config.yaml
vocab_size: 2441
beta1: 0.9
decay_fraction: 0.256
MLP neurons of a small language model. Each row is named by its layer, matrix (down: output weights) and neuron, and shows model dimensions 256-383. Each number is 128 + 24 x the weight over its row's rms, rounded and kept within 0 to 255. Numbers have three digits each. A neuron's up and down rows have the sign that makes its largest values positive.
A block is one neuron, or neurons of one layer that tend to fire together. After each block is what it responds to, as a language model described it from the Wikipedia text at the highest values.

L6.down84:107127154117143071103100128110138107156151114145129101134148134127139127111125184119168129193118092158118150125152114140122118133110147171126133138153150088156171111091136135108138126173096107161138122155152116153140129180122099113126120129124169118119152134135133124133133112147141181095142137189096095119143144140141162110122119144178094164126149122122141091167105113180112120125151
L6.down682:161114147147140135142125105118154093137133144119113158147160163169090144143105143125104110139157155161114126103162179122128158182156143070133156141139088109126128105137071139130107126119112123130117131111153132115104136132148099157122096127135160144134088110126090115140169158161111126081125122092149135147131100090121108120148159135130130146130150158098136170069126063123108125146130
L6.down722:152143186155117149120127129130123159116132160119136142136129127103131138134093167139113128115158108188108166107076101132148105102139107106135119125098117113109126093118130118148141110134148142160095103174136101136111110133126056102139156129140151112147118099122093181147132148116119137143141154110134117126126136158125115101096114103121120115122144176111119096095087157066153098163127
L6.down943:119127141119112129132117125147094113119104120124134084106153102140117094092103149098090113132117176110122117097134114120149152123182121151112156114133165113108140077100130121119156161135143138122126139104125101119114097117099122151131151139139142154123168132114157125147089144175110139179134112111156127165122118167143087134105190112142116077159123138124147118122074137140145086121133
L6.down1358:130140142130143128124147134123125133127109153102154137157151144123152132103113128092130107149120122102114110107128121132166112112122133072119100163120129135120113120157144135141174114151109095148133118130086148120151097123130146094141142147160161092095120129110113127127159106129093112124092104121148165108132172163120127165131093113117166093126121111071160113064157137128155111142105
L6.down1519:124151105138116122136126150116156129121138115142086132094079127091167146129134140147163139082118076142130093131166091158092118107073120123078149142129171128139127135097176097132083088112108166130122162123105099171101131129188126162161129130135104121082124103159144142143103128127176135183146142114111164096168115125131128130115149126142102071150105116100099115144121179124192130150094
L6.down1830:093103123166103151153127097146118091141134139139122137116146142142140123132111102121111140107104122174100109132121142159177083111128144174130133142140097093137121159101099152083135118173147120164130161118109111131106135150092139084139125134150134151153115147095155111149161130153135145113090076123117137159106152179135090111107171109167151119150147134071098138142080138131158114137123
L6.down1994:104129154149095111118094138174116114130135089138109135103127095084148121169134131101135142130177111137136124137142153098110108145143117112133123161149077135150125150128125102130117183096113152110164122136131104162118165106085126097127133143104090135143111153154071108113143095161171141132099136122105130116127130134146141174128165093156133103155134129114100141146120121178149116139100
Separators between items in a list, chiefly the | or ; after a table header cell ("Category |", "Apps |"), plus list commas and "and".

L7.down1868:146129148125109099139159116138110141142127137146186144142074121136152127155178105132179099123149158148117160113100094140120127113158116123108138112128129088100091145132098113127121159123088143145143152100141102136154125098122110153109106148149124117154166118097132122152099116107133141105072125125090180137163117127133154117106105144115127147134123095101090161137130120148096131109100
Pipe separators and header positions in Wikipedia table header rows, e.g. after Apps, W or Score, plus weaker mid-word pieces in sports and award text.

L5.down311:126148105124082133128142144102147128144177120124138120144114155128128135121118159146092108124128153138120082111139176118132153156136154146108136161102128140129089076151167162178103130127142115132104095113145182117162128096130096125135119102150154135143131126146135109114122146109175078100086126154134189126168170145104117111164147123143112147147155161103109122132108169120124109141139
L5.down644:139098141142166132097149146149142140111154127123148149150140117158118130135118146160127104081138093130153193141133092097138121099155116147167135135107149133153153080138123087112124136145103144153110159159140081137094168104143076164172103125166108141131101093156118132105136143119138118141147154077137131164131111150113133130136176147119083120137121159108118168153173086102142112099137
L5.down674:119133121119125148136150135118110104137144141102092139103157128128114101153103132116145174138142121113133136098131154096125125105132196131139106098148131110058136126156132097102159119113145173116108121081123065122124156105113102156135143171135142091110090124105149157126110102158113171135136156103139152145138112165123132156144149166152153088138121145120132147113126111131133156142125
L5.down961:094119150113145176076114100125156153140120121086160156158127167112122160090147174146103147102126121141104161132125132114145158158141120117155116140093117149121133127181117125092156123129119133135135115122146149122141120143094121125103106142114120135111110140118092157093086143133125160185106148156142120110153093114121109098139142089158109178134135131171135086151130088100151130106134
L5.down1744:110160140121143146124130130146146147115132146154142138176107098131140135137139088123097091150154118120090116114172101096085111130134122124153113138160150137135170149108133114108149096121125119105126129120134170100121110072161146078160139129150123109130176149115124151166137099111157103142115163146122124123130149132112116150103115095129130133117133140136163128094118119118154138119138
L5.down1772:117127146171087163115117154098154130160109134139156128088124130079171137104102146118134093099132102127162143103127100129123131095150113103131103170115132124115135137120174116113116179109117206076127155130124131143114130101097133161113071120136095112163150116126112100126154113097158131144116086137115106132158121164134096161116129089118129119111097130147170100139087167192125105139135
L5.down1851:172123135128101116146132126080173073114087139141113114124159146133194160139135129147143135132177114167121062143083100175128119078145119153169123141110098128130139112143089139139176134161115126144132088151118151128139126137131104133137113171111092100102157152110138118102156099158092138141140141136124125126104096144119133128170162135128139148096122129106106131147129154151132135134110
L5.down2026:106123113146133144096131084123107126136129137086095131085139092097129133127155122104097061112142116141141109108119153145110127120117128108176132141133114151138135150113105117131163143121125165113151127175127124123125120110098139122164123118114127124101138108120094095114201125126100108107129129131152153150073107142131113157168119087159120161109148129113170125147130072140112114128132
Pipe and semicolon separators between column names in wiki table header rows (No. | Title | Writer(s) |, Games: PA; AB; Runs;), plus scattered mid-word pieces like Cem-eter-y and C-areer.

L7.down1761:127166134143135129102150135151137117152163138125107133157099096113144153122179113117107121120131159129145106094130154176158097105129126122162137158126091144128147123125121117170091099099135159162126182123123150135150136155108128112162108099128128179139157107169118128160082141127141128143147082154144132118137127136134095180148123119135144159131111137175110185161123107108126117105111
Final pieces of column headers in wiki tables and of infobox field names before a colon, e.g. Ven|ue, No|., Cap|ital; also occasionally "the" in prose.

L5.down426:151106120143161133126172158156137096128082165150142134146142107138124130121118147100121146158119128107153124149151102144124112103134117120148087104139132137128135102149122133132165084085136121175128142096159131130119124103121125159107171144133147149129147111124126124156145139106117109126102072096121100141121128176108148114085097150124144171109156165107092139042118067154090131124087
L5.down609:109130120165158130111141131149101165116126149153118133148123116142138120141090157122112211131115105132102107097095086145126137116139123148113119122135157148111123125112138131130113083149084094129102101136087097128127111140140156156118186141111155169134125128131160159105150153126138116127095103146131152126124126084146117087138113126140139135171084079153118157104146110171103070108109
L5.down634:145138136129089109152146165100161157130176144145128124121144161138131088130109153140128149116100142131126138122122140091169151089147126108122116084153142145142106136128185124152114129148134112117122155160120147096141134133091114138130154142138110100117120169136113130084118117152072087107132135099135106135150115129117142082130120123137178098113103111135108160148137090120126145147167
L5.down676:139112106095129129092117126151156123127142109091119141144138133136142143108134123153173131130108179114088117130154117078090129109097075056147125157120121141102131091106078130128136143092143141138140105084120138139162145126120165106104106145131142177175131157134120132083109124125154134126140129120126117126096161117131113130122132149137122117105145121101137131158161134115087112126149
L5.down848:154102111137134072128130157121101131142106139142162114091130083149125117152167141143130147123102129146158158134161096142135103127120082158102148072115156129125120135115175105108145137120140110073126113106133111108142148093123123103125169136096155130114105107153149143100139122103127070106100105130092156135112107114105116136142140120166094106137093136139137131090166096115139120119125
L5.down908:136100114181109147132133167129190101136129105149089157139123159153119134094122130101083119134105114134146125124121104121125127116107116184128083180138126118107128131117119134121118140102132131119124162134128100154153089093125105148127151138097165126159159094124095149076139174089161076146125148136129123118089118121089136127138121130109105110127096177104121122148120107092136139138123
L5.down1025:131132151107104146141136157157119096134132115128126155113105148109134063107141129145118137160141156130128110135125102113145151143155137115151107103121117098131121142123125155155134168103134118103141141106117170101136155120151147114152184148110149122171107165172139135132121113110122099131145121116143139119181107129089150112105117154144118114122080142113119135112136120125079103097081
L5.down1811:149136107129180150094143131128112118160092104158147138146099162118132143170167097113129122109153124112145161097129120103123152094090157098150114125131126061132111145101133143112167143147163127113126102091149078150131110139111140167138131153158066117159129120141128140138102125085102124132130116105112097137139116144120149113097102098103072158131160125107145123138073170137111111171100
Plural suffix tokens closing a split noun (s, es, ies, ers) after a number or quantifier, such as platforms, rays, frequencies, dollars.

L5.down74:151090153122118126097108129152133134128135102100110126135115102118202144125085122133145143168104131094122103146146111107144117147153135144095117139166157177109160095092094088126127122147129120103115102146156130159109097118144171162153135096163107156094136138149081159110110161147115129160139114146237105101136116131147124107114079123117127105119157109104092152099138115094189120119134
L5.down314:136161102107103115125125116134106162125133153068132152116158116085135112127127141159135109118143102155105071118134150119136117115134123110100119135148172125102086128101126093094162138120146132123169123165117134118160124167103178106090087128132087131181128137114106115172107115089111062113158155130078149167139107135109133095139120130126133155107155111116180129133112128124103127173142
L5.down1254:070107132154118130129112144166132134139107129096079140128135126116095094120148129120122129133153102161108106152121145110151131150131142110092128147120083146116071161123126159140172122137131090136143119132125144120129111118125157107121145138099143145200114103147096117147093141074114092133131091116129127164165120137125091082079121142090139107136120143146124139146107148092120107165114
L5.down1258:105117093159130125111125122102121165113155166124128132139116141091105147131162110121157089120139094107145116138127098119126124083107119149156135126154161110149124131123130125129109101150151161133115116136144077139105118135164126118139101116099101135117132122118186114138096121141132126100116138108125155145168119150136064131116149092133113180133117130167082124144130114149159140097181
L5.down1445:110133099138080165136108135174147080138142153200117121112148125152093150117147136135131098098126116104148106115113099123133102088123176122122133110130155110134120146159079140132127155149147134095157153142097111094182180176167119111095125085113149119115141113142119146096141101140151104119108135128119086148120100107129134143143132107102099134137162146150095129164147150130128160127117
L5.down1447:089150129126125126128137163118122113121113150099123173098087093148141097152128133129129120079170129098137168161149046100127147124106104131138117133119168108136116120142154105115097061166159169115112121133136057090115141081110151103161160165112097132080118098156132106137117133125142161119108111094139109097140127144155161117110150102144080175106153109124124135125122149151089135172121
L5.down1454:111114137126118147128088100131153136151113145118129107141184125145155124117107127133099086088141130126137088142121154141159157066122116130119146136139112102137112119124148074079139120122128139153105108118166105132131131170115138114137095133104144114142135153133149116136109091090136165133165127118123124140142161145144134118144130180124141131095120097177120129081132109138102134147122
L5.down1730:166130135156138124150105110104155139149127140128110141122093160117134155152100141128172126107135106098135136121118117106115130131137147139155147133110110154101151116098120112106165089154080149100133115129159162114114132122145091161117114118114149086127093123146136142130119114157122132155169135159140149129129121127127161132114133148131168102130098118168120122071135171070145116157148
Final letter of three-letter country codes in sports tables (EN-G, GE-R, ME-X, HU-N), plus mid-word pieces, "as well", and table pipes or colons.

L6.down61:139156142117117117135116156096134113167116118137143148114109149134129136186125105135100139109133123098124109125123105153142121092115113132110151143152128149155132106150132121117140119117115137161124128138194188122138143196157177096135089125138114136114144138114109170163148133125135147130133134116097113142092098156123150114144138123105084093114116143073144148130072117097069138141119
L6.down399:156156125099127117112130125119113096119121090109158173082106130187139099086116165152088145142100136123092127135105135108124127105108110144099074112162141087127126101082099156101119106160150149078132140111141112081137147113131147127096123148131117112152113135159134177118148163119087100135111094172114147075116133153122132110142097144145129144105103137123139119073114120137122112125111
L6.down524:160164089169187141092152120149144125128143108109105158140129112139112151100114123146096137156099159133156131106147120098118124098098151123116116140137088115130129150103121156168079112122118144123129113113159091099147107137135147124153106120096135204133108151115125105127111122110135108162136151156085141086106120099125129082102150072104112114147146093095180158094151115140112130116147
L6.down569:137164108126113117141118074113115133139142127143154102125135151096108120139141152121112080145106137112121154100126156139097123136106162161127147136127099129168139079132148162130148146103098135117160122158170123105143103129141169068156062108164122185105092156128128134093136160103096129162126104120128115118131147125125133100125140146106125130124126162112106128095146163099081148129138
L6.down806:105147133109120115141117112068126125131142148149138120134126157122106109159159136133161116101123114086121129107108154160105125111137140115100122139137093105145112107154115107132114126113125161146127101132163126123112131171145101081112109141068123125119092161126113127140116151141152137124170101126125096128110128148147129135103165145150140101111094132130108118108114097104125166133125
L6.down878:165136124146113131088136121196128097137126143129112130078127109137135107088122168155140154137134154164097124131169097079129157114105103143155143086107128122163105168117150118119131139145134112123157138130095116099131156134119130142131142129119165136134136109163115079090205104125121139127078130140125189132146136146133135126135126157107125158129173105102147133154195103119119103118152
L6.down1708:147106155097067137159151110095124088154118103158154131110098141144148107117094165156142148141099142100095109136107058118173096136131129110108103140168151101086116097106162130118177137116122160079143150100109075104158125128106156106109113137163119131135142162157129143131123165104161106149120141146120147063173094118090108119126114141121122163120129112140143129074097129135098168133085
L6.down1893:111137169157106104081108120099103098128130100120083106128093124131120100104167111100145078160157137139134105094108181128133113129141100110099111119096092119143132151064146148164147094149108107151131108161133127155150088130104128083152111144150099145100108131130131099107121101110118087095122138159142093061084096133172155128151072123150108106128079134082177140132143128137118075144119
Final word pieces that complete a noun split into several tokens, mostly plural endings such as -ies, -es, -ents, -ities (agencies, trees, amenities).

L6.down310:117149118122134161122158129125115116106172131142118168125130115094128105113175105139099114114108105105150117139112093084085149126142126126084123106082132118133171129135150110090094107099121113143157115109122136154101106143168114126115128095120106093149105153098081147096137122156120093137148165135120142163125076138141127153089116124166155106154133121108114143101138100103131096116143
L6.down432:134157117167123170117128156108125120158111146144105130107116135142118134153150175111162108125112112142062151119119110115133140106140133115131118121119125169133148115088155133120142160109089169134136109106114142088130153127133123137163148124150120125149129130123131104126124154131097125136113135152161115133131123116133127145083136108133095095108107108148099104133151125071149107157156
L6.down454:126131100096128165140135104138104134130095141141098154133096140174106112110119109094137095133158141114115121120152164127135113116149118102127150132105117108126143124155120151152141109094065124165124128156097121120124135084092128151127179149118110134131128109097110092117140121169123142162132146135161115122150149154150111142098135106144167164149140105133147115151108151156119142095151
L6.down1087:117135093087105165123136131115122124103160139161202119145097125128132142123144096139112134096114117130125118121132088122114143157147139174101152121132131117135135101180122128066113145118150161102103160160115162115111141107114141142112145106112144135108146148164149101094142166147171129128109128134152118161178126124144103138079115152090140118152152136168109104127157114161128075095131
L6.down1206:158155085142154134143124132142098133132124129178117135099130130152140094144103089128159120143133154118103152114126114116143113160103111103141140111156156181166102172113106093131155133140133130097123089101122163125111115134113105165130156142117095167142133148115142150112148145118121126122175130132169137121090149123145136109087120112145115159160136115136106133125152107124115140146082
L6.down1436:121129116136132132149127119082134137114128109116103110115123106152093129160146109130090110093130095142143175128121126104147147112127170144140175131108097098092156125155161139108158149101124159100107093131140114111109108097144102119095124097148133109140111145164127168132110144123116112140133137140136093134158149095109131151087103088143143142094115120114134141127097104087112125061141
L6.down1600:146166113146106129173136134135144090115147161122153163127086094153135119120160088141141161159127136095104185114156116128122167104144090121089143156089102148106129130161119129115140103135118143172171092149109101126086182059119086112135151117118128086163178114156161108128124127130129111070127163128111136145151115107130158101115114146147106114096141128157097086108102165070177154150087
L6.down1836:108179111132120089157162130125154138165112155160119121132163125147130075130127137149184111144141112163138124145140122094093118161175138171123135150146116163128141114117134134093119121109134078113109115103148146088093139151189097112116161152162121112126100118161143151113090151131123081131173136168090153108115140130093114177099123096146183095091131115148073144093145131108165120092136
Tokens just before a year number, such as born in biography headers, in or since before a year, c. before a date, and month names or commas in dates.

L7.down31:107168133138143163100107129105156166149160096145110111121136111156162139105150097172135143101107133128151136129115127120127112107123121142124093109102147128148125109095120105116151132147125158151113159104142110158143163158128140106162115147145130123137113123097168144095143128189091122154095166102157121095131146153140126120155128098151105091148181128132135113115122131110128138178112
Mostly the final piece of short column headers in wiki tables, especially the period in "No." before "| Title", plus "Apps", "Score", "Peak", and units like kg.

L6.down79:119136101166111118163140116107138164150160145101121078141153093173106150144127120154103140138087104129164142142116106102109136133133102148136108140145115144165094148120153145119118136145162101133113149103101098149124149139143158135114122153090171164085118126149111103163127136137125148165081143124121131124149188134139144137168139117117129157154094126116124141116194135130100129125099
L6.down251:181130115139134129126133166112146139115134121104103096144116099110131134095147083132125098099165123106148155121131133144139115115099116146133089090148123164143131144127186149134127144151107090074109148146136117121123132157127120162141142145149111128096131172120126112137123172125073154119108164117140124129127147127149141159112110122148148133097107102117137101132098114135128156130139
L6.down1153:126131127151134121186137091122087091080146148103086130135133103170131133127091118131165124115168133109152143114123140146146169119118161095145132129122086132106111129153127147147125157117156085127120122150107097096111150149111092157138162120138134132189157165163146123116137137134125100142169103131126123132128149107132146144126132118129102114136095145085105133137166162146119120093136
L6.down1185:137098130131157101114121136124126136082131097154109112092151120147112116135114076139080126120102132144142086112067087111100091142111150149103155108113155113116158080111110148123102155138121153129157091152121144088107110200165095118140137129131127124161090167150108134146146128137154151132155069088121132114128060115149114097114131150121109107103145136094143150136101103123119175123174
L6.down1480:109118108119129117130114140101121121115101104153156102113152162092123120124098155138164185121097136126127126078129150133136082136140134157139138096156131157137142108148119102154144129124137167153102081173126139131100089137109082128133130079110113118095135129110122120124117097130094096147146134056082134120124122137119134117144159138131086145154157119119159125098110137151155127142140
L6.down1586:148129104149118157129131159144154124119130106137175135146141157106109134135135124122142130147132097154148130095123116136151115115147152114133119121144101121161138102155149099091147130099094112125135128132110114105138164107089094121151141134097143194136130122137137168101113111112132108098117146146146157167146116109133097144143092139151126131086082109121095132155135108125146170124176
L6.down1622:122144092155149157146174120134128100113099139093122113127141145142127134114092115135134155115137119138103151128112138151152150072138101171107169159149131136149162146155138136139141121151133123150122132100115102125109163110133101134127117156070146102125148166094129084148105108068095144125119071138102112107132144128131132115189128154140105157130112084131123138131131132129128140129140
L6.down1628:173103158130112157153087134124132124160107130093135118126160126163134157105134063093096142097156151157119121135119107153134106109094098141158110152128120166129124111139137123162147117121112166140124070150120103121137129109127128164137099133146123135141120076149106139118100135156114125157183098123119075170102107091133167132143163143137129142114110130111144129124136118149129133137130
Pieces inside column headers of Markdown tables and infobox-style lists, such as the ( in Nominee(s), the . in No., ank in Rank, and header-row line breaks, plus scattered mid-word pieces.

L7.down1687:106145148169105122141124160148106134101164129171160139156137176151122112171112130125151119158109130178122116089124102113133165149132131090113117094105140115137091101111153124118143151128158128098134132164139128115113180097149130069131124126139109146138151102104134129132145085145138150141110164156149137089149132151083131136117130121149156160124162181093104128165110112152124137116111
Final word pieces that complete a common noun split into subwords, often plural or suffix endings like -es, -ities, -ation, as in privileg-es, opportun-ity, educ-ation.

L5.down754:108103110158107110120124162119139097127112124161106129141152167134140077109188162093136119144139133157111169120147160109106151137164110154138102134129113128114118093110132117161115121116121130127154137093134128144117122140176167116104131172149156091117125147135146144120134106136093123143125081107123144118154128158146143133156150155123113112152129128111124112173109117099129139103101
L5.down779:124108145118137133155133149138111107115098115118138130119126183097156079117132170123099148142156116139073132137167154173153112125097138123131133098132116094106105155150070105157140101117185122128124133121147118157160135099101134139138215113151109177103089120135130150104137091120146107131104137084125141130143135113162116156125121162122123069129158175155180111140125082147122133128145
L5.down1247:077139101118116096135135145144076102121150095141208130201105152118126142088138120137144138145159096175122106151125158123119117125146093149130120092103146152132131118167141141103091064163152096125148087148134146178107110158143170111112146118122114129147137138138141158130121132143122129169138098125145125118131109139141165131152159145155103134144146120154109098120145103147133151080112
L5.down1259:109125140080122135112151137138098088188126161147129130133132130133134146095122113123153116071125112116172111142126135117136107173102139149121070096145110158098104160176108119140123104130153151158127108097106093129192173139123120131149151131101126121148086121120145122110156149122147099126121188100164146121104167130113084116159142107114106118069119102149120101123101109132124123163139
L5.down1570:102199142149163124156139166097123111122135181125133145173126105161137112117092150089139127130159110102122153119117102138126134103114175146130136115123157111112171128098104139158125097116094104097139093157109118126106121144090143132153126106136106132119139107124146139124143097171092135151148173132089111153085130102142125125144148128114166191131142129092137107152153137091102124144147
L5.down1934:092193133142121157147173128122144110160109117126093150131151127136124143112169137104127091162094110092176138135133095089108145167122116128157153080128124152118116138145151079149115115120177132115177126093124135121127191108119140145141138152147131148122114139146158088116118165115116132105151143123112132147115132154132107166130123113136103126144134105108110122178130141120111150162106
L5.down1967:107072121134137109134135117133105098099185147114142120137123138132153134144162101149109096116155116117169067146131128130105106116205149146092149168133118153137121138159128131127128136124140158148120140129131204185089137092114092126149099101105133127091127160130099086134123110120124118169124086137098140118147116112155090132154177134095153137131098141154140082151150140113097115081124
L5.down2021:103120158174096108151120087138125104084120113130089115116168143145089129126108164106099094124135114150117108140139116139078149156129102135113148138144114105098129093135145152122135090119147121131106131103132113147174139099115146097136142134098120117124096149156162082181102108130126167135093113151155167092133160121090155109122124158136098149185125083149140122111111080142120145102148
Tokens that link two items, mainly "and", "or", "but", slashes (https:/, catches/stumpings, bid/ask) and the line break between a table header and its |---| row.

L7.down1830:137131114144169124137129142168158101138124126131130170100135115128140141129169122151137101133121144161156101145196121152119135096111178106159109155093140126119131125112139194105136117115148142092153138107148133119103095132153128129077166121120105120150113135064156119153089141109132113115094119133109133120146111118137097136137139137117128150111131130079126134117140141087153135142122
Tokens right before a date or number, strongest on born in biography openings, also since, until, established, approximately, month names.

L5.down938:139107094132127096123083120159145130162159094114098122111115100146112163142106128112056108147129168164134110162145118111097120119140078176171113120113100141167128140130129170102114160100109114139158144109132117095096123130116145171122125116111130167161128088137102108186117154154169134145114100116143107175121138075116151096163118108131109081090138122133141089128172121136115124095118
L5.down1015:139106100108169180122141171109136142155168159120133111130108160138157129164151142171116107162144139116113132130090138114154104070115139142123162138131148106151146079102102140124087132132144140173150107156155129161149098139119150143156161152112115153152121081133088144145100092135124140103136119122150122121097177089141114087138081168141101103123137147105154129126091137170126124169141
L5.down1130:121166150129127134148172096115133139158171105108132135126131149146153138107147151106156148099135153155126150130156151139110098128160133109115126138131162089133111142134119145110153062112112134132116152116113157159128144125155172128154161129107145141130128155126140160153147117079106141153134126115123109099160160140157110102129143114142125113124180102125092130159105081127112144100131
L5.down1209:123131136133121145154155149124139070128159123142151090142108138139146097156147127098083121160099101146113141109091122128122144094129108134135117110149098172131184102130119129098109073137168113119116114149142126130099111129130122105102099129119165097144193144102137101126081127105119141092168101103090077170117120092140107119099115104162127146136150133120117092118120129137138098131153
L5.down1316:115137115115110162119112168128125090105120104142107142148127158121132094137136146187101126126129116161076138153129106143136123103163128143108124099116128141102122121144117128155100125158119152116156143099110113119117153096134144149125177131097132134177145091166193148100115136130149096150149110118124118134172120140084140133108122135123137073123156109144150159136090111134133151097158
L5.down1493:125153106136131115108153138115199134122134125110176137148074154138138107130139133127122112134146141143116163143131130121149139136129144138139118156137111161166146142126110096127135103173114177125130131141146176090108126131112145131141098111136126119110136100114095116107129115118121086087114176103136090067103154108075155145113113134154150104145145159147120121133095125118135117153116
L5.down1522:132157135116095109137150157123152137143059148125143112125125106149143096152053120060122102139097099112067176138118120085106114125132148116153121122139111105147114121119099135112137129157132134129132164135126083124128097127171117122092148124135113102169063172132136119147111095100116138096093094127134117104134162152141087161140131129161108076093123117126152115136096117130118154115153
L5.down1829:128111130129119119131163121118100121142137147142139138132103125070167123173112100154104143154125109123150135172113129125128150128144166124087132110122135108103143077132107124157115102131163194154108109094147145120095121124159125123114156133147142098155080120136101148091139127106127152150154138129163119080133141112128136078086132180094121150132117160103148135117106105093112095152130
Month names and year fragments beginning a date, especially after born or on in biographies and tables, such as born January, on November, 194.